{"n_layer": 14, "head_dim": 32, "vocab_size": 8192, "qk_norm": false, "tie_embeddings": true, "init": "normal", "init_std_qkv": 0.0272, "init_std_o": 0.00514, "lr": 0.00103, "beta1": 0.95, "warmup_steps": 269, "seq_len": 1024, "train_tokens": 902600000, "dataset": "wikipedia_en"}
MLP neurons of a small language model. Each row is named by its layer, matrix (down: output weights) and neuron, and shows model dimensions 160-287. Each number is 50 + 12 x the weight over its row's rms, rounded and kept within 0 to 99. A neuron's up and down rows have the sign that makes its largest values positive.
After each neuron's rows, "fires before" lists the tokens most often just after its 100 highest values on Wikipedia text that the model never trained on.

L9.down60:54 43 42 30 49 60 47 32 44 54 46 17 64 62 37 59 30 47 52 40 68 57 59 45 43 63 46 60 46 42 42 51 21 54 51 86 65 47 26 50 61 39 44 66 59 36 45 44 54 48 54 44 77 34 36 60 52 32 39 68 46 51 43 52 54 62 39 40 67 71 56 43 46 29 57 75 55 65 35 49 42 63 46 38 48 37 62 35 53 45 32 49 66 32 68 45 33 52 41 51 55 41 62 43 37 38 23 62 44 57 44 50 68 50 56 40 59 41 53 52 52 38 55 42 67 55 68 55
fires before: "\n", " "

L9.down636:62 45 31 32 36 36 47 64 48 46 33 46 63 58 44 44 61 59 53 63 44 57 65 53 52 54 49 45 65 43 56 79 58 45 48 55 22 72 57 44 36 57 75 51 30 63 53 52 40 34 54 22 35 51 72 74 45 50 34 51 55 66 46 40 48 73 41 40 40 46 57 35 48 52 42 57 71 63 44 47 60 52 43 44 51 47 64 43 72 29 56 50 34 78 34 56 49 45 48 60 29 41 43 55 63 54 52 50 77 43 58 22 60 44 36 43 35 59 66 59 34 35 57 60 46 52 50 37
fires before: "1", "2", "3", "4", "6", "5"

L5.down447:56 56 22 64 60 45 53 35 43 38 57 54 37 66 56 58 51 44 57 34 42 38 39 39 53 65 60 50 40 41 55 35 50 90 61 51 40 43 49 44 37 40 53 77 63 46 53 50 37 53 59 37 64 47 48 53 52 55 48 84 58 50 51 35 57 23 37 53 28 57 30 51 44 46 58 44 46 69 45 59 50 52 39 43 52 39 43 50 50 45 50 53 53 34 68 81 52 28 66 49 41 60 58 42 25 76 64 61 46 54 32 46 51 70 29 52 54 33 49 43 48 33 53 45 48 45 58 51
fires before: " ", " amount", " No"

L4.down679:65 49 46 54 55 32 63 47 37 29 50 37 54 47 35 67 46 37 56 52 63 21 60 47 43 54 31 50 72 61 51 42 47 57 60 39 40 55 52 41 62 52 63 51 36 38 48 70 58 74 12 61 63 52 57 47 59 44 39 26 42 37 83 41 52 31 41 45 72 51 62 48 45 51 54 53 56 51 33 58 53 47 57 52 64 35 75 64 55 56 47 47 49 40 48 60 64 70 48 25 46 43 63 32 42 53 51 49 78 51 33 55 43 30 75 43 56 51 57 41 64 34 49 43 54 51 48 52
fires before: " ", "0", "1", "2"

L9.down219:36 37 41 56 54 58 33 74 58 27 49 45 26 44 66 58 72 51 64 51 40 48 57 56 48 52 42 17 28 42 61 69 79 39 55 38 54 55 42 39 52 48 54 68 65 64 67 44 78 32 34 51 66 42 66 41 47 40 46 50 49 56 48 45 56 50 52 37 50 52 59 48 43 58 25 68 57 49 25 62 38 46 51 32 56 32 44 41 58 47 76 52 34 67 63 36 36 47 44 36 39 66 49 57 41 59 53 72 60 46 35 59 71 57 50 57 42 65 50 43 10 57 66 54 30 40 46 46
fires before: "0", "1", "4", "3", "ig", "2"

L8.down168:66 37 62 61 54 45 45 45 53 62 58 45 64 47 53 49 44 38 39 55 57 45 47 70 42 47 35 56 55 54 56 42 38 63 58 55 51 43 35 56 72 54 46 35 57 30 48 49 40 34 36 59 40 58 53 42 33 49 35 48 55 35 46 53 42 37 53 62 65 70 56 41 48 58 40 32 62 56 50 37 68 65 74 70 75 45 55 53 66 13 40 46 65 44 45 63 38 35 45 42 55 33 59 35 49 43 53 53 36 71 34 27 55 49 60 46 47 49 67 38 48 61 53 40 53 46 49 38
fires before: " "

L7.down662:68 50 39 32 27 33 33 65 53 52 70 53 51 43 45 57 37 40 31 39 29 63 54 51 62 34 47 57 54 43 43 52 50 45 72 50 45 54 59 41 59 49 58 56 53 53 50 62 26 61 52 37 58 40 41 68 50 45 53 36 52 61 68 62 55 52 43 57 58 24 37 31 38 41 38 49 48 39 50 69 42 55 48 52 63 49 48 48 51 62 46 49 48 45 27 61 58 34 43 63 39 36 42 48 43 36 55 53 82 35 37 46 36 34 34 55 64 71 42 52 56 55 60 43 48 51 37 44
fires before: ".", "1", " |", "6", "7", "4"

L3.down681:52 45 46 45 37 54 64 38 61 38 56 72 50 48 36 56 45 53 25 42 59 40 43 49 54 42 39 44 46 74 58 32 51 54 62 29 67 32 55 54 49 38 35 24 49 35 59 36 51 48 37 34 55 51 52 72 37 64 63 51 69 41 60 67 78 64 43 46 24 46 64 49 65 34 50 55 39 54 48 62 35 46 49 46 61 47 50 57 58 65 44 48 71 30 46 49 59 44 52 51 33 61 53 44 41 58 59 44 45 56 60 58 68 63 46 62 46 40 52 58 64 47 40 34 52 55 42 86
fires before: " |", "2", "0", "1", "8", "4"

L5.down432:50 62 51 62 16 36 60 54 42 41 54 56 50 51 78 50 36 42 43 58 47 58 46 32 38 55 50 64 30 43 44 55 47 65 58 44 52 48 50 35 48 60 55 49 50 71 33 39 62 32 37 47 44 50 58 74 54 61 60 44 58 60 47 48 50 39 56 95 49 77 42 41 55 37 50 50 61 34 54 42 75 45 44 37 48 54 42 33 48 37 34 40 68 45 67 61 36 50 50 56 44 34 46 30 55 48 41 66 53 56 39 44 75 66 29 56 41 36 38 49 42 42 47 35 52 58 60 60
fires before: " ", "|", " Candidate", "\n", " Time"

L5.down430:38 55 45 49 40 48 42 58 65 46 56 43 48 71 56 43 12 64 42 46 46 32 56 27 41 48 57 71 48 35 54 63 62 50 49 49 55 50 64 59 50 61 51 53 63 55 42 61 61 39 47 50 42 50 52 48 48 33 42 68 71 44 29 46 40 43 47 80 62 56 48 48 46 27 55 61 71 62 31 52 54 62 42 39 45 54 58 15 54 34 46 44 69 55 61 58 37 22 32 51 40 39 53 42 47 35 67 52 55 54 56 45 55 59 66 54 24 68 62 52 53 46 51 70 63 35 50 42
fires before: "\n", " "

L4.down285:43 35 48 66 55 38 50 38 63 50 99 47 63 59 50 52 59 41 53 56 29 58 51 34 51 52 45 51 56 67 43 91 49 54 52 24 38 56 49 45 51 45 46 42 43 44 39 51 62 45 53 59 45 36 62 47 40 27 49 53 40 52 43 47 41 54 48 14 57 55 54 62 40 32 57 60 61 31 29 57 45 37 41 60 33 65 42 57 45 35 31 51 62 40 39 53 47 32 14 40 54 41 50 53 33 52 52 44 38 73 54 58 38 40 42 40 58 42 06 60 41 52 72 66 18 48 35 46
fires before: "2", "1"

L3.down791:29 65 54 57 48 62 57 44 45 41 33 58 49 44 43 25 37 58 60 34 68 57 67 49 65 65 48 23 50 34 34 34 61 33 63 50 36 55 66 53 50 51 51 58 62 37 46 54 53 32 74 72 69 39 28 62 34 85 33 65 62 53 59 32 57 54 45 74 52 61 40 56 39 50 46 34 69 21 65 26 43 44 61 38 48 53 31 64 42 60 56 69 67 60 57 60 73 46 52 46 42 28 50 62 60 56 26 44 27 48 27 49 52 46 41 76 51 69 61 34 76 44 37 45 67 65 39 45
fires before: ".", " |", ",", "4", "7", ")"

L5.down596:30 47 60 67 43 44 68 31 62 62 51 33 43 41 50 64 71 55 60 53 33 56 36 38 53 47 50 54 42 65 44 57 42 40 56 42 41 77 47 44 70 52 53 69 33 68 51 56 32 47 50 61 49 46 26 52 64 46 48 57 47 57 71 48 48 45 68 33 61 72 53 50 49 57 60 56 39 66 42 60 59 50 43 54 65 54 49 58 51 41 35 63 45 63 69 87 60 51 41 50 52 43 50 31 68 53 50 33 52 47 48 47 76 40 62 49 49 35 34 51 59 51 70 51 54 49 62 56
fires before: "s", "ve", "t"

L3.down199:31 28 41 48 35 59 39 48 47 52 43 66 45 66 59 60 32 61 64 45 35 55 71 40 24 32 60 53 44 23 48 48 51 64 29 51 35 37 61 54 55 54 41 61 50 46 70 35 42 34 55 47 70 31 62 63 37 48 65 29 47 65 27 39 39 52 45 57 72 54 45 60 52 52 35 36 59 40 46 50 44 60 57 36 35 28 60 54 43 62 39 47 30 35 60 65 68 42 57 54 48 49 41 40 41 48 32 50 48 34 45 74 27 60 52 52 43 59 39 52 46 45 79 52 57 56 63 52
fires before: " |", ".", "–", "0"

L7.down34:74 56 40 86 66 59 39 47 39 53 65 64 56 61 42 36 66 29 39 36 34 60 50 62 62 60 57 45 60 67 35 40 57 43 51 55 47 66 63 60 59 52 52 51 52 38 48 36 46 53 48 42 36 48 56 46 37 46 40 58 50 50 53 49 31 57 44 50 62 63 42 53 27 37 33 54 52 39 64 60 66 51 59 45 66 42 29 32 53 58 41 39 44 51 52 63 65 62 37 57 68 59 48 50 51 52 55 47 48 89 45 47 60 71 40 32 60 39 49 46 38 49 65 43 14 63 60 47
fires before: "\n", " ", " −"

L5.down390:40 44 58 54 54 54 51 52 46 62 61 37 43 39 54 65 57 67 33 59 38 35 73 51 42 38 37 30 54 41 49 32 43 52 63 55 42 57 49 52 60 51 32 53 47 56 40 44 42 43 67 57 33 30 46 46 58 43 60 55 53 48 34 64 44 46 31 25 45 41 70 49 47 31 38 50 40 62 44 55 39 62 55 62 57 30 48 46 44 55 55 39 44 52 46 50 38 48 37 49 53 55 47 61 30 53 46 40 59 38 44 49 27 45 46 33 79 30 49 48 64 51 51 47 41 64 56 63
fires before: " |", ")", "1", "\n", "2", "}"

L9.down394:50 26 45 65 49 41 66 63 55 60 39 61 44 34 52 65 47 34 36 84 60 28 56 37 71 42 43 71 51 49 31 66 35 47 46 56 73 43 58 71 65 49 50 23 42 45 67 38 68 40 17 55 57 48 42 56 36 50 64 57 51 46 62 53 35 57 48 64 35 60 65 35 26 45 31 50 45 56 36 39 60 47 68 63 43 50 62 49 55 22 71 51 37 38 31 61 58 56 58 36 58 49 38 46 68 38 44 69 60 53 64 58 47 48 53 55 43 59 64 71 57 41 54 39 40 55 79 44
fires before: "1", "0", "7", "9", "2", "6"

L4.down70:53 35 65 19 28 56 47 29 52 35 62 40 47 46 40 49 56 44 46 54 61 45 57 56 59 65 59 40 58 54 56 40 50 58 40 35 57 49 73 50 58 41 61 58 38 38 64 40 42 59 49 48 65 48 49 55 36 45 38 64 53 72 52 52 64 65 39 36 61 57 46 49 57 53 47 62 61 44 56 32 56 55 54 53 57 28 63 67 73 56 31 30 53 74 52 67 56 45 55 44 50 27 39 43 42 45 62 35 62 70 53 64 54 45 75 42 48 55 50 62 60 40 54 54 57 52 52 46
fires before: "0", " |", "nd"

L9.down191:54 46 42 49 67 73 67 56 46 51 59 36 41 50 41 33 62 43 46 40 44 84 56 45 56 54 52 44 51 50 51 31 51 59 56 55 71 26 62 36 41 47 67 64 43 45 30 46 45 49 85 50 53 27 37 41 63 38 46 54 58 65 59 58 37 32 34 48 56 61 52 54 45 61 66 31 43 54 44 62 64 68 65 47 31 46 56 55 54 37 60 43 42 51 53 29 29 47 30 29 35 44 63 32 30 77 38 37 43 43 48 44 59 50 52 31 57 46 26 60 44 52 39 57 37 27 58 39
fires before: "2", "1", "present", ")", "ed", "ly"

L4.down227:40 38 47 45 43 66 41 38 38 31 53 34 44 53 56 40 56 42 60 59 54 49 72 50 55 55 34 39 39 54 43 53 51 48 50 55 55 38 83 66 44 35 47 38 38 50 51 43 67 33 31 52 28 40 30 73 45 52 58 27 44 56 46 33 58 49 61 58 33 30 56 50 57 54 58 53 88 48 39 49 47 47 63 45 56 42 54 52 45 70 53 55 49 42 62 67 75 43 57 42 52 42 52 39 42 56 75 46 47 62 46 79 58 49 41 75 47 57 70 39 38 33 56 24 32 81 52 38
fires before: " |", ",", "–", "."

L4.down327:70 43 47 49 64 64 45 46 59 60 46 68 62 46 45 55 31 69 41 65 51 46 33 54 23 49 56 47 68 27 40 78 68 27 63 62 67 53 30 60 67 46 54 59 40 38 67 26 51 45 42 69 63 47 48 64 45 54 61 51 48 51 58 43 65 62 52 22 45 51 65 53 48 49 30 47 41 42 58 51 47 49 48 53 41 60 72 58 44 34 51 41 60 43 24 49 30 35 39 29 56 46 35 39 36 67 18 46 68 46 56 36 65 35 67 57 46 56 31 46 51 37 35 37 77 50 61 40
fires before: "0", "8", "1", "5", "2", "4"

L7.down149:52 46 17 30 35 48 53 57 44 47 48 27 43 63 56 61 48 62 40 58 50 40 54 56 65 58 36 37 54 45 33 45 51 45 41 35 49 53 49 53 52 54 54 30 50 32 31 41 37 62 39 46 57 46 30 31 39 47 49 73 55 59 56 31 29 48 64 62 54 54 45 41 28 38 53 49 60 51 64 65 53 62 69 45 65 51 46 73 36 50 43 65 40 63 63 62 69 46 46 27 56 54 26 47 44 48 69 41 48 62 69 64 54 51 59 53 46 57 64 53 48 49 74 53 65 53 56 31
fires before: "\n", ".", "ing", " ", ","

L7.down709:62 55 65 35 54 60 45 52 40 56 66 32 40 54 29 44 54 57 72 26 35 76 63 69 46 33 60 46 60 41 36 39 42 39 58 66 42 62 58 57 31 46 28 74 54 35 39 42 40 63 58 47 68 78 48 55 41 51 34 46 46 44 47 43 61 64 39 49 46 47 53 53 50 48 58 43 51 48 49 52 49 48 54 42 61 66 51 27 40 37 57 29 44 46 55 44 65 25 36 51 61 41 41 55 41 45 48 51 33 49 67 46 67 33 63 39 34 55 61 43 49 62 25 29 54 32 43 49
fires before: ")", "==", "),", "\n", " ===", ","

L5.down770:36 71 44 67 49 42 54 39 49 63 58 58 54 63 56 44 61 48 42 33 50 47 61 49 43 67 53 58 49 36 43 32 49 62 48 55 60 53 57 41 35 63 61 51 74 69 41 56 61 44 45 52 65 71 36 55 50 38 35 72 56 60 43 42 57 53 38 46 48 37 62 57 70 43 40 58 24 56 44 66 61 42 47 68 41 39 38 16 65 57 49 55 57 57 39 39 41 39 36 31 53 43 52 42 38 47 36 73 23 51 47 47 48 59 61 40 45 27 38 36 45 52 39 55 53 49 46 59
fires before: " ", "\n"

L5.down72:60 40 47 68 58 44 50 55 69 47 54 47 64 53 30 53 27 34 60 55 50 42 83 45 49 43 40 46 35 83 53 48 50 39 66 61 50 47 46 48 58 38 39 58 79 55 50 65 35 41 36 48 61 64 52 61 46 60 45 62 45 48 32 48 57 53 45 43 24 57 71 47 37 47 49 50 31 64 49 46 35 72 38 29 55 42 51 54 58 43 63 58 51 51 48 58 61 57 50 73 30 45 30 43 59 39 43 40 37 51 44 43 53 58 57 60 55 39 54 64 59 54 55 67 46 50 40 63
fires before: " |", "8", "0", "2", "3", "5"

L4.down254:53 55 45 43 47 45 39 34 31 40 19 60 75 54 41 41 52 43 36 50 54 53 54 59 26 53 52 40 36 32 53 52 66 59 45 44 76 58 79 57 41 55 68 53 33 50 51 56 55 43 50 47 62 67 29 54 42 59 59 59 67 48 48 30 52 47 62 50 62 35 62 46 48 50 28 61 33 43 64 67 39 50 48 49 81 37 50 62 35 67 54 37 42 62 33 65 57 71 41 43 46 25 56 52 44 55 36 44 36 43 45 63 37 42 42 48 45 42 51 30 26 32 61 55 50 55 43 55
fires before: "-", "\n", "'", "th"

L3.down578:48 40 57 54 49 22 38 59 55 45 39 52 43 42 55 50 52 45 51 55 54 39 32 46 53 46 44 66 59 33 65 50 53 39 38 37 61 36 38 25 50 53 33 37 48 31 63 61 45 36 39 56 66 50 40 49 42 62 66 53 52 58 64 31 32 46 34 82 26 59 36 45 50 40 51 65 53 25 50 48 66 34 52 46 58 57 56 53 61 35 51 49 28 29 52 36 47 36 42 56 43 47 27 48 23 59 52 60 71 15 69 57 44 34 66 31 65 36 44 59 56 44 58 63 67 52 49 41
fires before: "0", "1", "2", "5", "3", " "

L4.down252:38 25 67 26 67 62 31 49 47 63 67 60 43 62 36 65 61 49 41 59 44 39 42 50 71 49 47 37 61 52 81 64 31 39 61 52 50 68 56 64 54 38 44 45 67 71 53 40 43 44 20 64 61 55 37 59 66 57 43 61 49 41 80 42 50 52 35 34 48 71 67 52 48 50 58 40 61 39 69 67 60 43 58 44 30 56 65 58 41 57 63 64 30 45 41 23 45 60 35 44 42 67 41 52 53 45 40 49 54 57 62 46 57 27 59 48 41 38 23 67 41 48 39 66 57 53 36 40
fires before: "0", "1", "3", "5", "9", "8"

L8.down187:40 59 49 46 37 52 72 57 46 46 63 46 66 67 72 44 46 67 44 58 40 64 45 41 49 56 37 33 46 29 57 48 68 48 65 21 62 68 52 32 65 38 55 66 39 23 52 49 68 36 67 43 35 32 46 48 49 56 72 45 46 38 57 50 47 57 29 13 68 51 58 56 64 55 57 66 36 56 38 62 32 47 71 38 65 33 49 52 41 71 57 54 46 38 56 56 43 36 36 46 34 53 43 51 42 60 55 21 40 56 62 58 53 68 66 53 49 54 20 42 53 45 31 77 46 47 38 45
fires before: "1", "0", "2"

L3.down588:57 50 46 54 32 49 37 37 42 61 52 60 52 56 29 51 26 47 51 49 64 21 47 51 48 43 24 52 59 46 53 31 30 70 58 53 66 37 61 50 39 57 58 45 51 52 63 44 47 56 45 46 65 49 33 54 70 56 53 63 67 39 62 61 35 63 39 44 45 60 54 34 24 43 51 45 47 63 50 44 45 61 76 38 38 47 52 47 41 61 21 60 45 35 68 23 62 60 33 47 42 59 48 38 54 48 56 35 22 67 62 36 71 46 55 69 49 41 47 76 57 43 39 48 60 62 51 58
fires before: "0", "2", "9", "5", "1", "6"

L9.down417:58 65 07 28 50 45 63 44 39 44 43 42 58 28 46 53 39 42 67 27 21 47 46 56 35 47 68 60 65 18 38 57 44 47 53 52 58 53 42 49 51 48 70 59 72 60 41 58 57 63 52 55 71 49 47 41 47 40 28 52 39 48 63 58 68 58 30 40 40 64 49 60 67 52 53 50 48 58 67 56 49 59 58 66 42 39 53 52 49 28 42 50 74 47 43 53 44 51 60 53 61 54 40 39 55 53 50 50 55 51 27 37 54 50 53 52 57 53 54 44 56 32 43 39 64 57 49 59
fires before: " "

L5.down229:50 36 43 43 39 38 48 57 61 33 28 57 57 35 78 51 46 60 55 44 59 57 63 32 41 44 42 39 49 54 52 49 53 41 48 60 61 50 46 37 55 60 70 36 56 43 45 65 56 33 47 42 62 40 47 50 58 52 50 63 66 49 36 41 44 38 63 93 52 61 42 56 70 57 50 64 74 54 55 64 53 62 57 30 50 47 60 07 40 43 48 57 52 49 64 37 34 34 47 54 46 30 49 40 33 55 57 63 39 55 52 49 76 56 38 54 45 39 71 55 43 52 54 50 64 40 69 37
fires before: "\n", " The", " ", " It", " He"

L7.down468:40 69 49 60 63 71 46 49 40 48 70 32 58 54 49 30 56 51 45 42 50 58 66 49 39 46 64 68 67 52 41 61 49 45 37 50 46 33 59 61 52 51 61 63 49 48 65 54 44 27 35 60 37 54 54 70 41 57 52 24 52 48 45 51 35 44 53 49 58 34 53 55 63 29 61 61 35 48 58 47 44 54 60 62 58 50 52 48 31 64 66 43 47 34 39 55 49 38 42 36 32 54 54 65 48 61 63 60 34 54 55 35 58 99 52 49 59 27 27 54 62 35 63 65 37 37 52 28
fires before: "1", "2"

L2.down728:57 50 63 45 60 59 26 71 40 37 49 55 49 39 39 49 48 58 44 49 55 54 39 60 42 64 35 52 33 32 53 43 41 84 43 39 53 64 46 58 68 41 53 39 52 42 64 59 67 62 40 39 52 49 53 57 30 51 58 47 32 55 68 58 59 59 76 59 36 47 41 52 42 32 39 41 41 62 47 64 54 49 45 57 65 52 46 56 77 53 65 38 60 53 48 56 32 55 31 56 67 44 48 40 53 31 54 62 47 48 27 49 38 54 49 44 23 32 59 59 44 38 53 43 57 47 45 61
fires before: " States", " Kingdom", "ton", " ", ":", " USA"

L5.down707:34 61 51 48 70 45 41 41 47 40 50 30 50 41 58 56 57 61 19 38 45 60 55 48 50 52 44 48 40 30 76 38 52 53 56 67 68 53 65 51 67 57 42 67 53 65 45 58 45 49 51 33 80 32 54 54 47 43 62 48 48 60 48 54 37 69 50 78 51 47 52 47 65 50 55 52 47 60 45 63 46 44 45 68 40 47 66 46 52 43 34 62 43 64 70 67 60 35 50 54 53 38 66 38 61 57 57 53 46 63 32 54 52 66 38 63 37 41 61 50 47 56 63 44 48 45 68 42
fires before: " ", "\n"

L4.down555:43 64 38 52 75 44 45 47 47 45 63 47 24 31 56 67 58 48 54 31 56 63 59 66 37 44 76 47 44 49 49 58 39 37 62 53 61 52 45 59 44 39 37 54 41 82 43 46 36 49 51 54 69 54 50 52 33 50 47 48 57 57 24 47 63 16 39 55 65 26 39 37 59 31 42 32 43 67 56 55 67 14 30 47 59 28 52 56 47 60 37 55 69 70 54 56 38 67 59 44 26 63 61 63 45 46 47 40 70 63 56 31 67 60 31 55 48 71 48 32 73 57 46 74 44 34 39 69
fires before: "0", ".", ",", " |", "2", "6"

L9.down385:31 56 69 55 45 48 75 52 52 49 60 29 41 36 81 48 65 65 44 55 55 46 51 51 59 70 52 53 30 45 56 54 40 40 50 37 56 53 59 46 47 48 60 51 39 46 57 42 45 42 73 58 44 55 48 49 67 41 42 60 52 40 48 59 78 56 36 43 58 40 79 56 50 54 44 37 26 61 34 62 53 53 44 49 47 52 22 49 50 32 53 68 70 46 57 53 55 61 45 47 33 54 29 42 49 58 61 58 52 53 50 25 39 39 44 30 42 47 48 57 66 38 59 53 40 25 48 45
fires before: "s"

L8.down506:66 49 33 49 57 45 45 31 58 32 41 45 35 74 66 48 13 18 40 38 55 39 57 51 51 59 56 56 68 62 34 56 45 61 45 47 66 45 55 46 38 32 51 53 53 39 25 65 54 65 38 47 55 53 66 61 28 41 44 66 60 31 56 42 38 43 28 55 42 67 31 60 51 49 43 52 64 35 44 55 28 40 61 47 56 54 48 54 70 50 63 45 49 62 63 64 68 51 44 61 45 38 43 49 55 50 61 35 51 40 40 63 40 39 65 56 50 43 29 49 32 41 60 61 62 57 43 68
fires before: " ", "1", "2", "0", "\n"

L7.down693:68 28 57 51 59 81 44 60 72 58 47 43 38 52 53 67 66 81 57 50 39 56 37 61 48 56 42 38 54 51 53 69 52 74 51 44 32 42 39 41 34 45 52 42 40 46 40 42 49 58 67 61 39 35 66 51 34 50 46 50 72 49 37 64 63 62 62 71 46 47 55 32 51 51 59 28 46 60 51 41 52 67 51 56 39 68 24 42 68 48 42 56 55 49 54 58 28 53 29 55 61 43 56 55 41 55 41 38 48 61 51 63 30 49 47 52 47 17 54 49 73 52 48 50 45 50 58 48
fires before: "ed", "ing", "s", "ion", "es"

L4.down258:76 45 56 17 76 69 45 35 36 58 83 37 46 59 50 46 47 50 61 62 43 34 44 59 60 29 53 43 77 43 59 49 25 53 40 37 70 40 60 33 38 51 51 41 40 42 41 50 80 50 40 49 72 68 38 51 35 46 33 60 45 58 61 36 42 64 56 50 76 42 62 52 54 41 69 69 72 50 34 53 59 50 53 41 52 42 71 40 30 56 51 39 62 44 47 33 47 47 51 30 32 44 45 44 47 41 52 38 58 63 60 70 53 53 50 61 46 58 73 59 68 48 43 40 36 66 38 26
fires before: "0", "5", "4", " |"

L2.down676:63 65 62 45 38 55 50 54 47 37 46 74 50 43 48 53 67 63 59 61 60 57 53 59 62 49 62 70 65 38 58 64 45 45 70 80 71 73 48 19 59 47 51 48 59 60 49 51 52 57 36 56 71 52 49 52 49 47 65 56 43 49 39 29 48 60 50 49 65 36 54 57 47 38 65 67 40 66 55 54 55 44 56 62 33 41 38 35 57 53 43 30 41 34 35 53 36 49 52 40 27 45 44 60 46 43 36 50 43 59 72 51 31 32 38 51 60 51 52 70 45 51 57 24 58 64 43 65
fires before: "|", "\n"

L5.down364:53 45 53 61 43 56 53 40 48 61 50 31 48 53 43 54 49 44 59 70 58 51 62 43 36 44 78 46 55 49 63 58 46 56 51 59 79 40 59 33 45 52 60 51 44 47 50 59 45 58 51 26 52 38 45 46 68 54 42 64 54 24 34 36 65 30 60 60 44 82 52 39 37 46 70 63 56 54 30 57 62 56 39 49 48 41 64 55 60 23 52 46 47 51 49 55 48 37 53 78 20 59 23 62 48 20 54 37 35 39 69 40 34 47 47 44 30 25 23 66 42 16 38 62 52 40 51 34
fires before: "0", "6", "5", ",", "9", "3"

L7.down376:50 67 57 31 69 67 51 48 51 51 64 45 52 34 40 35 41 36 81 23 42 56 61 72 70 27 61 27 42 61 60 42 57 42 46 46 25 58 59 34 59 64 40 50 46 47 51 51 29 45 46 69 38 69 55 60 22 43 51 59 55 42 53 52 41 76 53 38 63 55 50 48 30 57 61 52 43 64 67 63 60 43 49 41 38 39 55 33 45 54 51 60 31 60 36 40 67 44 55 55 54 42 51 39 55 38 45 31 47 61 46 43 35 55 47 48 46 49 69 67 36 70 54 72 53 67 47 59
fires before: ",", ".", " ", ")", " –"

L3.down356:44 42 29 54 45 31 31 51 59 48 33 49 41 65 53 49 23 47 44 48 43 71 44 54 69 63 56 61 58 28 52 54 68 66 60 52 49 47 24 43 28 62 57 55 51 47 49 49 65 59 41 30 46 31 39 52 43 44 46 56 65 28 60 56 63 53 56 39 50 46 55 39 70 44 39 46 59 47 69 57 46 74 56 57 43 33 47 63 52 69 44 46 56 36 52 37 83 35 40 61 60 33 62 53 30 44 37 60 31 51 59 42 65 61 46 53 60 38 41 26 56 74 52 67 60 26 56 63
fires before: "\n", ",", "ke", ".", ")"

L5.down764:39 61 81 55 52 50 51 52 37 24 59 48 66 57 27 47 45 37 69 54 52 40 36 50 34 59 52 67 48 69 44 69 38 60 38 74 45 61 48 32 77 47 59 48 52 78 51 74 57 29 59 26 59 50 56 72 38 49 30 48 53 52 39 53 43 41 44 25 46 65 62 29 43 52 49 52 57 50 36 53 45 58 37 40 50 72 34 35 51 42 35 50 43 59 38 33 39 58 55 74 38 63 32 60 48 53 60 56 53 65 51 68 72 50 57 40 55 39 57 53 38 33 63 44 43 44 55 49
fires before: " |", ":", "9", "1", "5", "2"

L4.down313:58 61 50 39 44 33 55 46 60 32 52 57 41 42 65 72 58 37 53 25 43 67 41 76 56 45 45 43 47 41 62 54 43 59 69 42 60 96 51 26 56 34 40 53 43 59 39 67 43 67 51 64 48 34 58 26 55 36 43 37 47 55 71 55 66 48 31 55 42 44 37 35 59 65 31 55 58 47 49 46 52 60 48 52 43 41 48 59 55 58 62 58 64 71 62 31 41 39 49 52 23 50 50 51 60 51 63 58 64 54 50 60 65 51 48 44 39 56 77 47 51 64 47 57 31 59 38 62
fires before: " |", ".", ",", " and", "'", "n"

L7.down429:48 38 39 48 50 44 56 47 49 67 14 63 63 61 46 66 56 24 35 36 39 55 39 51 48 61 47 39 41 52 33 60 55 73 68 25 62 55 48 34 72 42 57 52 48 15 59 44 44 49 56 52 49 51 42 58 56 32 66 34 40 43 36 57 66 55 47 47 63 80 55 58 48 65 46 45 47 31 58 45 72 38 45 41 49 33 56 57 16 80 40 52 45 32 46 39 62 47 54 52 56 38 72 55 45 49 35 38 36 50 51 52 64 60 38 60 37 43 43 59 34 50 23 48 55 53 47 57
fires before: ":", "1", "ed", "0", "\n"